From a checkpoint of a small transformer trained on Wikipedia.
Architecture: LayerNorm before each block, learned positions, untied embeddings.
Training: a variant of Muon for these matrices, 1066M tokens, 4501 steps.
MLP neurons of a small language model. Each row is named by its layer, matrix (up: input weights; down: output weights) and neuron, and shows model dimensions 229-324. Each number is 500 + 40 x the weight over its row's rms, rounded and kept within 0 to 999. Numbers have three digits each.
Before each neuron's rows is what it responds to, as a language model described it from the Wikipedia text at the highest values.

Evaluative or reception words, often after degree words like more, quite or most, as in more critical, quite popular, most noted, plus scattered word-piece endings.
L3.up1059:458519554511511559470457566533533528475551509495576491510472478490477538492496485448516576433435543544483449484488451520552481512542488555455437433512548561488462425519578493522430463547455451451501454537579607484462506463449429482511404529495500459514425451472479501487481522540465507470
L3.down1059:478493532602442536415515440421461406522526523523487478519484522531477518532486514525554556517499523554566520534552472513572484497532477517530454476468509471498428478488470426498467488446552454512468494499435557575489530484538520457556527535511561526464497465495507503514463460478501507619

Words inside stock Wikipedia boilerplate such as table headers, infobox fields, captions and section titles, e.g. "club, season and", "List of rivers", "Record low", "Pld | W".
L4.up1343:436477514509479507446522455534529568519438478523528463421514530592482511466434434553435550512487508526492426544553482437508405472548439507481518516473527594495524524469468497482482482458522462503514519477441462520455526413565501534498475531501485403517498545519495530569502467499493465450
L4.down1343:485547507431474495480578532476485527512480531505480435444549484485486489573446410495434541511555499484495542552529514526510446495443550502557515560489499548459491548482507517621502554482566414504509537532537433523540564528446457519514444529536517482578535526585474439465533524510543484507

Function words and possessive 's inside multiword proper names and titles, such as Rookie of the Year, Daughter's Tale, Duke of York.
L2.up2521:374471453515522564518466446476569507525490469468535446525535479524447459446480473487547489605485538470496538512524502453521490500495501454486504413458546560508502439564530459525530515475541467470551380482556511520520482506449477562455539524477482506478529504483529526546513548538579572465
L2.down2521:524477531525452422526521508464488513461408467559488469526487503454498505515473529468499488497567519511457561504563528452507546471508495458501435547515537523558531525506505509503483517536561466476514460458547491440479542531493462560516531516435494517533516476485541503620550489452537437547

Function words right before an institution or role name in biographies, e.g. member of the, sits on, fellow of the, appointed as a; also table cells.
L2.up116:478506454506535489471574463529489563470503434491506490516492493492528433479572477505450520528478531499506496470522551420489525430511560458525498487570529456423472553505489518465499461435586504454554521558482564481541542487521461497516545516536562569497507509475450541487489518562462476487
L2.down116:542530535461509493524540602448513486505476526467519451467434487477542414508517488470526454495532451539500497454533543563457554451557500519539515446479501470511486470510480504453548383555421515485505447535554512476521479588519543478452458536559503513485494510412454500495464487540500487569

Function words like the, a, by, of right before an organization or authority name, e.g. by the RIAA, to the police, Ministry of.
L3.up719:534499521539504461431457475396455445403474485515516453571457476502524481505443459518485526485500514519459530513482505415475530480494488481451491506502449510455487487436429478458496481545519559519518524535510555513443426519505515548451503507465479474577392506546542488599571479438546454530
L3.down719:473523493466494526569491508475506504495484515416386513533497529461469371471481495548560562516590556519535528424473476515411578504475420485531527499478561495588460544458458529474566535532475458566471502474518532575516499452591437505494461523490447519546495475501492513495521490498509519452

Tokens inside quotation marks, mostly early in song titles or quoted speech, such as "No Surrender", "Love in Vain Blues", "My name isn't Bruce,".
L3.up1321:495412527460486530468392524514541502538515425527540444564468464483464508461586471438516452425519503487452540479473462508540554589563523498541582505458471516471532458578442471500505373494543484528481456457478423445530483534469496494469521461518532473503470531514524511523498492522485479493
L3.down1321:472466500482496541539465528497508561487482568454531458473516458512531431468561485512545487541517503457448565521469532473506494430515487559520478497490458429451539478574453546553482518537534454447533484527525534451495489546487541557539475526445538505451520504507433533500524466497485571476

Tokens inside phrases naming a person's post or role in biographies, e.g. "the" after served as, sits on the, member of the.
L4.up793:525542509532458527495557525522523548443464475540471427521509522457547472439488484498520495457467474460555506500504539497489450514509503476471454466531460509461513476511540482426516491573507478466513573477518587511474528435508463455497471523492515525515456457478514487487511533493481506469
L4.down793:542552506495531482508541427484509485458466535418493574520494492475452469500505445524525508482483510508486387405510492536557515500483467493500468477511511503440456486482469507468494485469498514492497438467529519407565530542527417491475501552504479503499505564508548436565513547469523491539

Verbs of change, alteration or movement, often passive after was/were, such as altered, changed, reduced, moved, lost, returned, including word-final pieces like -ed and -ing.
L2.up2193:500505557561484518472575455503487521510557481533491499476540492566492465488494484447507505559498579515490507440544498521458539548511484449487520489599451449454510494503488521526488475471501505559531533539470454473532465484497533517484523479502495503471552505551530487492408568436483561492
L2.down2193:488444565555531487437532519517587486468556484548449525503559589481479520525479501451440502470518470586474539517553473551549587567551461484545548557572485511477504480465472530539479556537571527585547435477439445491529434527521595483515501515577517490526510489443547534526452508473445548517

First one- or two-letter piece of a word split into several tokens, often a rare noun or name, such as ma in madrasas, b in blinatumomab, go in gobies.
L3.up2067:474417490487491459487434483495547492505526479487560441518511526482488482519593557465515527588458550517514522497436492480546558473523443486521515468493500505514497434494581450490490464488512510506458448474470517459521466477480481550494478464487462531444516469425473481515480497520428506473
L3.down2067:542515497550508494519523559445475532453566552541515471510464445504512539470523522512483551502526511507541507525567506442543490544550547469491477559529535516506532499550524567491483477541518486539544484512512527478520513556576578540579454456582507540475484453466549459576505576566489500538

Field labels starting table header cells and infobox lines, e.g. Took office, Role, Time zone, plus "and" inside table captions.
L3.up2151:519510468466485532505447468617461609450401500479514540513497449513473423543485475519420551537558488482466434553597523546539551480497525515519513445455513560605496443515475465524550473584454521520491433490512528471478551448590543502516534488537491424496514501516553572501411516430547555495
L3.down2151:506515445476505556395577464508484545527514491506442545511430490515500588486475475570417482450571524532471503546520519549548374552547476467435492511544561508499528481487492486555520517514495465505538502525426511392456512489543501491474540517446492479532480485537502526487452520524509520515

Noun or adjective starting a noun phrase, often about land, water or nature (natural slope, water resources, land), plus opening fragments of split words (Bar-stool, Salva-tor).
L4.up1610:433488480588468441548509529423519509524465587522554484544476490479552495508502500466442582558478526482514482522440474498563545455557507540536527497436510479431482515488537540482476457425503491525517499531573491450405536501546495453519530525455485525497434456500477450509602439570495523503
L4.down1610:547431463568485530531570494574610598517523446438459510516532487590558513563520542505397547517545477521492486505457515552462488575508549465476498486492495450550546495499524466577518466527518558449501503518527496512521522550532482504505515491500419417502483515457544561469542479466526560517

Second newline of a blank line in wiki text, mostly just after a section heading like ==Episodes== or = Battle =, also between paragraphs.
L2.up2360:528472487470447413536518527550436462539522501464536479468495470505484471473509461569484529426448423514519481509512553442517421472512502492485506477555524492521495564515510458505519498425528479449584489497443503559512517462479510432477434407497557541564409531476482448480488509458494541515
L2.down2360:559564513485490566548464509555518523515512488500522540428529507491467471447605507569475583477429480482588512456557539435521474497500574421530511515498504515479526552558540526507548609483560509490524465515537469534515519473442534472445515473542489474501532536467485524544500503486540560478

Three unrelated groups: small numbers in table cells or lists (2, 5, Crew: 6), single capital letters inside initials or acronyms (T.E.B., SBEs), and verbs just after a subject (comes, closed, began).
L4.up1382:493480538551520524501517537513470504487548452448515521512523507569482520483526551486486454516478489461547488497519505498508488521479565497464482493489526520497537458566472485543514470505522458519532436516502491482554508515464482498483500438442508573509498484501568478574542452482517501509
L4.down1382:480490539535510474511440511471513474481441506518413444479446535459437582527560524503488444528457517532474434500548552493525437510482532493527480587562543441489475509414505524484487497441523530542512509475459409534446491491530519528498531566517531500516452440506502448451529557463537495574

Spelled-out cardinal numbers and quantifiers such as three, six, several, usually before a counted noun or hyphen (three-dimensional, six years); sometimes former.
L3.up1947:465493501514530473490515505499478536565503395486559613503490458470516441499500424510514497504452559516523534542529464497510443522491563450476462487563518446558457450540470447545470504418488577468550477550539498551491486453486509448436512478559572480522505481520446554490546470499496422499
L3.down1947:573565500492492492496478568623502502520485493476496459480568514547454477551601475511474469449553566450499439524455529479519529556514477469520501509499463513565509551616484559482514512532489513477551548418493541482593518485486528478492495424485474523491484471506599439479440512477506465467

First word-piece of an unfamiliar multi-piece proper name, usually a foreign surname, place or species epithet, in lists, citations and tables, often after a hyphen or comma (Gonzalez-Maeso, Coshocton, Platycerium wandae).
L3.up770:445512477507499526516463502593527513498523501481553504545519573469519580507483463503506505517462540552517541533511464511542576522470583510605519495523526475537389574415526533464463463464534467507512452511462450516485492435469459504488515473517464519442577510527509556486523501437431545496
L3.down770:454520546443489537576527527507475499518511488507471499436536551508481528463500550443564530552517475397525547506587532576541481526433490509469539497540511530560535565547529520550481552458478493532520563560473556523517464522468536456467573531578494413458468499469522533515438538531476564542

The preposition "on" in any use, most often before dates (on 18 July 1765) or "the"/"a" phrases (on a metal disk, served on); weakly "to".
L2.up819:503567441494494473522538527536429474495513530473481471489528493577443463454478465536568540494487517530501482514527502471550519583437510446550552547439454536500487537521505483533527502466527550547442556521464506452525559487528516503440514491474567497481449485483556565519505505606463474492
L2.down819:527520536496502421485558495518454518414484470470488489483517510493479508472465501514443503545508527535473410494467484471477468485529589455537607493393468513485530499533517457508563464531502498513523434574456528494514465531498551474472478519424461493490479494463509489512456485511536514555

Nouns right after an article that name an encounter, statement or contest, especially interview in "In an interview", also fight, debut, agreement.
L4.up797:508541498506454545436548437470516438532475509503537489444435502488461519480522461519538539503455528535539481521470527501566494444569492569546552472514462489555468460535498502531449476463503486447549491456496533488516474509497515490470524466489528508504457481417550521485482496504484450419
L4.down797:483525525548525548545483484456463509506501495508501528482468401442528534551424491469508458555534470537551514535544477512489547588536480451561553551482514484514490532587579516441521436509473503571470559522536465450439590502566523470531458531547550549498524464469506456495520464531513517535

The preposition on, mid-sentence or capitalized at sentence start, most often before dates (on August 22, 2011) and sometimes before places or topics (on the south, on the issues).
L3.up44:468513463526539451531566451512495475448427515501607524508481474456559519473519536531484454516445472468440481503501480495462509478532525580542503468434496528500499516566481506544517494557490513535499507508500553420528519628502520493534530439506453484550551525457410462509497459524496512559
L3.down44:431486475523504534479485459411386494455541470451524526576547491459461509510510558510369583489491478545409435533534522491498544552535622480595601503479471506438524441496478475556503476497465526547549551474473485470479492475430594491496459495512516536469544508462470470479501505502506522539

Words that open a noun phrase after a preposition, chiefly with, a, an, the right after for or with, as in "with an estimated", "for a few".
L2.up890:563466538575502458504493496509542522531489465474473468475412482510506480522484446469409530538531532510479510507500575479479513546456475565537598464454480541422470522489429545515480479488499526508522527523501511519537466508501514569443445422493439422591550487483495449551496518603509593586
L2.down890:512562477493504514479504525500532467519511499480585454500508477426459470568391498479372486513531457526459534484563507558493518528456463540527491470466552522476529528487474519468545494517473532410581545481483557589445534469536552542491463495562475509527527511493465443535502497595498509581

Nouns naming a cause or triggering event, or the article starting one, after phrases like due to, because of, following, in the face of, e.g. concerns, pandemic, defeat, fire.
L2.up863:487518493520477507534526518445502472485498498511478519499574492539520520482490432467541549479495515501521454509505535418567533505474508521509511504468443435486449532516468515409474511567506502510542518574491486517537443524483529489508479497425494488488451540531483458454544461514479469537
L2.down863:481562520542490482529527577449501492528479535530470538447502544469488485510456441515552512454478502407503551466447525477539485486516560483468521486529431425544501544500497543498494495542514471499443563510495526504602451461558447482582485551557456535440503480474467452478441491503505538521

The token a or A, either the article or the first piece of a split word, e.g. a-phasia, A-jay, a-ces.
L3.up516:523509514536535479467427450558510497532518479452587448453507527559491481502473491476589491519484530519544520505473462517460525472478508513560510494521525460508538444475558459460498541519519509565443521485514478531502531402496455526452509456471588525478487615378473519522499400598470524543
L3.down516:527549476550528482422521484594478517480530504449551491530569497526526511534520537522504479461495480486506447473503509564515521495514545486535556477591487516494529502548493469465451577543497503534514532505545469491506530535520534522476487494499546532572536550446495560541543497548568613484

First word-piece of place names, often non-English, in prose, lists and table cells (T in Tlaxcala, Zag in Zagreb, Y in Ystrad); also table cell numbers and line breaks.
L4.up1694:469558484507472440550448525569508463499471506455420472434508599507496496482576494468528543440446472440463511569531473521501609458594536457491495453494551562522442510490548564482546527486510543534482458497449469577472434481518500501497511567535529527451537512497484468528513513472467553494
L4.down1694:510537465532455504527535488520489473481471457465485581526487566468559569496551483520478475534467470482485493533526513432460546463416530541476478538566468528528625555540538512501426478458471495507508575426506496542543516446498475573576482457490480497457488516466477500576501540541500459461

Tokens just before a number is expected: measure nouns like height, crowd or audience before "of N", "ranges", and table pipes between numbers.
L4.up1256:542546507518481452507602504521504517528449486458567416507437431498512400541490483474534464450431494532467463467587510445432512442527461499464552468478470518428499591533535537524472467600447519445520551485516485563436440556482449510542523545509515514558557549440397460493443523521455538515
L4.down1256:507550471516478492538509559510485468465550457517559428456500481520506603468553502491491540571495449564479544435466523559491483506526462471463517488517529458552522527433515474518467477516528475475451435531494494452461511524598559515479445444507568495491586493519487466438490536492461410567

Punctuation and short function tokens opening or inside quoted song, album, episode or place titles, e.g. an opening quote, The, the apostrophe-t in Don't.
L4.up2235:536498506527513468474523479576440452496517412539502494479519495496505480448507489464552454482452462490514474485535501512510532504581478562537479487462482512524587523527435542486473457486509457515481501473524552464543404517507496446520517522422530541517468483477468472613463495525457492566
L4.down2235:560457468503485439544499481492459497516464459397472438545541508565526529543453488627482563412488543514453553490410532523534456453429537481592538514534506482508522492530478515456520521475526513533499497412520490487555579490517428476505484557500545505500521520530522452551481533527456448498

Second or later word pieces of a proper name that opens an article or paragraph, often repeating the title, such as Reckon-ing, Saler-nes, Potter-s Bar.
L2.up1219:459524482482459487461503553523530534448539429506410524433528488479579446498589482569507492440513506467529500530552512507505462482452476465435497524493472437454468451469552578510508537580521530570565553477510496399492497537495457493452480554545515482537480516502480472552509439512474498382
L2.down1219:488482520500519528496496529493497495468487564424561483453547495451528496516524494539419470502464499443474542484517570479510458518534509574559502469536558470477560525594476519530471520483435544562560540513520497543550496437483479473494488588545443517534496448574548550562540459489488548487

Opening parentheses right after a person's name, before birth dates, aliases or voice actors, plus scattered prepositions or verbs after noun phrases (on top, over, lost).
L4.up1583:433521522425468571589521486510566439449515447501504513497535529505505496502522471506506443474461460565504521528547435462557444493504516509480535503517458486496482521494527445452526560524522517487533530460500513488403541533436557473507478514516501439418533463457595425492484482546504582524
L4.down1583:545513431558465541489508561540516549501540492454501519430522540462475495457520521443459477496551498589492418516462533461510558511553533543499449454520468505506447470466551504495484401473476445587401471581490538473471469508525494498530458587474474501457533454514521521528512400522410454482

Mostly the article a/A starting a noun phrase after a verb or comma (has a somber, Abel, a former), plus 's clitics and has/have auxiliaries.
L4.up619:564538519452526521594419542579449487473515518492513468473480464467503471466527529571443483470519501474441539479456477532557531497480523572513448520458531500486453542458438475598491480495531478514493551484468514449479449429528514563492486587500550554534495564531497469541456505432421499546
L4.down619:453588487556421503460539493517493511482468492507423488504497514484472478544476526479477523477500482553492527494518497439515458546505447444436562564522495468440455534491588500433494564529548440490476474481559489542457464500512543430491543551527403458510563479513571533482563455472524493474

The indefinite article a in any running prose or titles, after verbs, prepositions or conjunctions, e.g. "play a role", "Diary of a Mad Man", "as a distinct".
L2.up1841:575494478574506444502460363487564533489591572480490464468495433526536492502504496492531493485474534502516467437534496569567510505558513560513487511537483480530470512463546479511538514548596482500500489507562489551515496492542489526502541458506521479482501593427526570548533465528541537515
L2.down1841:570516399568536465411518436532476521444506456437503496526515536574483471510552482542508490475548516479558459475509510536505531461539556507532494431559464500453486501470532498472491532558514482547506516546557420457474516539472497554505518459476583501543552595480482582542531484498572542512

The number one and singular distributive quantifiers, such as "1" in table cells and scores, "one" in "one of", "each", and "every".
L2.up2427:486512460486485498491530481522502554554515505507523478523503519558514539493594521529508486515488436497486524513433513441518507509475499531456529510472515463538481484452572458517501534454492576548552538520509558523534486482527419487479467484462459535439518460439430489473497529552431522528
L2.down2427:561515462566480515498489549535515521504517526457506559509487512480496586498551465551469471486538479501590521484448595487477484525494519465458466539486475493547520514504476579594484505527498483475527491486471497436509504563519461495470514534488516565487469464507520536533493504514500478475

Word-initial pieces and number words that open a hyphenated or multi-part term, such as one-year, single-lens, sub(sistence), Vice Premier.
L4.up4:450544461486605517555478505471466564528434499475480527481567470435473530498526488445523506420543529517499493541540572487529477483492477469385505513506536506577506488495500452474494543480573384469481505547484510477534556541537443386444447493504478532488504507509464415573488518554480478463
L4.down4:544459491526490484524481509510546492518460508456454502505537536419496564517532443537512541543437435509492511508556479386581510501521491500436521448441499439502462508408534489482506497523416544448559472506460495499450458501494549486509486469503474465448523526463484510494489492502525470548

Mainly the word water (drinking water, waterborne, water resources) and related words like food, land, tributary; also and inside institution names, and table pipes.
L3.up2530:509440526552450491451521480511456455485464521481540541475508515500524548502514438524586586545464527567518523537570516502482462504493451453427515527491411511486469560554562490464471512474525519525464539460462473525477497468488504480529464434379503461534441476550534481474534532387537539481
L3.down2530:520474551541442481511539556465467450510591579480529405487575513562506489495569489499490515554550501560551501490488545489437534552503479522496492456482467548548504560485535541470440518390483502507491497467503458463494497488473523528478484455474498454497426572508588439399540496489474502531

The first token of a number right after a pipe in Wikipedia tables (climate data, election results, athletics), e.g. | 2|3.9, | −1|2.8, | 1|7.1.
L3.up2470:486531538470439484541400514453495531491497497489476514456493520469456549487472497536512508545508475534503552517535425501388489485461464513467501523528446528565471469521510417490491457509488483551456470514503494457424505562448501491500492489468462467465525473505445472453541505464415525539
L3.down2470:431507491547468523514443506589540509566589498545555529535480434447523563450488466536570476407493491502464567467481462511439551514465399566528477487465416433459515510624507539437529481506517475436523492462452541465432439496495463519456529473521516478401455522499453528506523428539425489522

Column-header words and pipe separators in wiki table header rows (Written by, Peak, L), plus infobox labels and short descriptions (camera, newspaper).
L2.up1492:505437473534494509436510480509506555492530569555424562490519506473501573544466525515521449545543450492487496499559549456564463532534550465451473503449499588551472538465497481552549487518501521466518491520509466529525548462563547482479498488505513446464437605542554573517408528448539463458
L2.down1492:525411522476500537515505486483481503499524524507485512511512477499511569504492582473524560537514449516494528553547608476496377537479562479509522515510535523520538502470495561495484478460548544508492528421464459519448484458485558498480518489514554517481484489566450464508496521491502501493

Inner or final word pieces of unfamiliar, often foreign proper names in lists and tables, such as Gravedigga-z, Meri-we-ther, Kesi-man, Olekm-in-sk.
L2.up148:524423488553584511496487466466553442503472500496484481554443497428481452485507474467536513524576525468468452537537460597461547534503535435454492485497511553535554468481491437534487486492529536502488486541416461501579450526426409493472418427483504557535501525539471535512445574602461491477
L2.down148:548401446478502480529505507456504478509460489487522481481486440514497484450474553448520457523504486521449474545556489510494504582526478490490446496465562638476440548538503456491481548502517503496434484509498515442446506593548425474432484456469511563488565446519538526495508556491517538475

Final or middle word pieces inside multi-token proper names, mostly people, e.g. Litman-en, Arjunavar-man, Wencesla-o; occasionally "was"/"earned" after a person.
L4.up2423:497563449526492482463542512483504471495442491393489488463540468511460492454476598524545416476519530518505510428510511437490502558534517484434538521444510568485542465471506487549459501415498522512495560581491486549531537540548471502494480536458508485466581473530531506488434512494459500478
L4.down2423:540522476576581494490544516516480464448425496392524426504477547446504438466486546486527450479554575518522533496593479505544507529536533465506513514483528554503538484546553516443424513450500546528476514540499456463501490501541491453493476483519533512460493476519469558440465479443504471443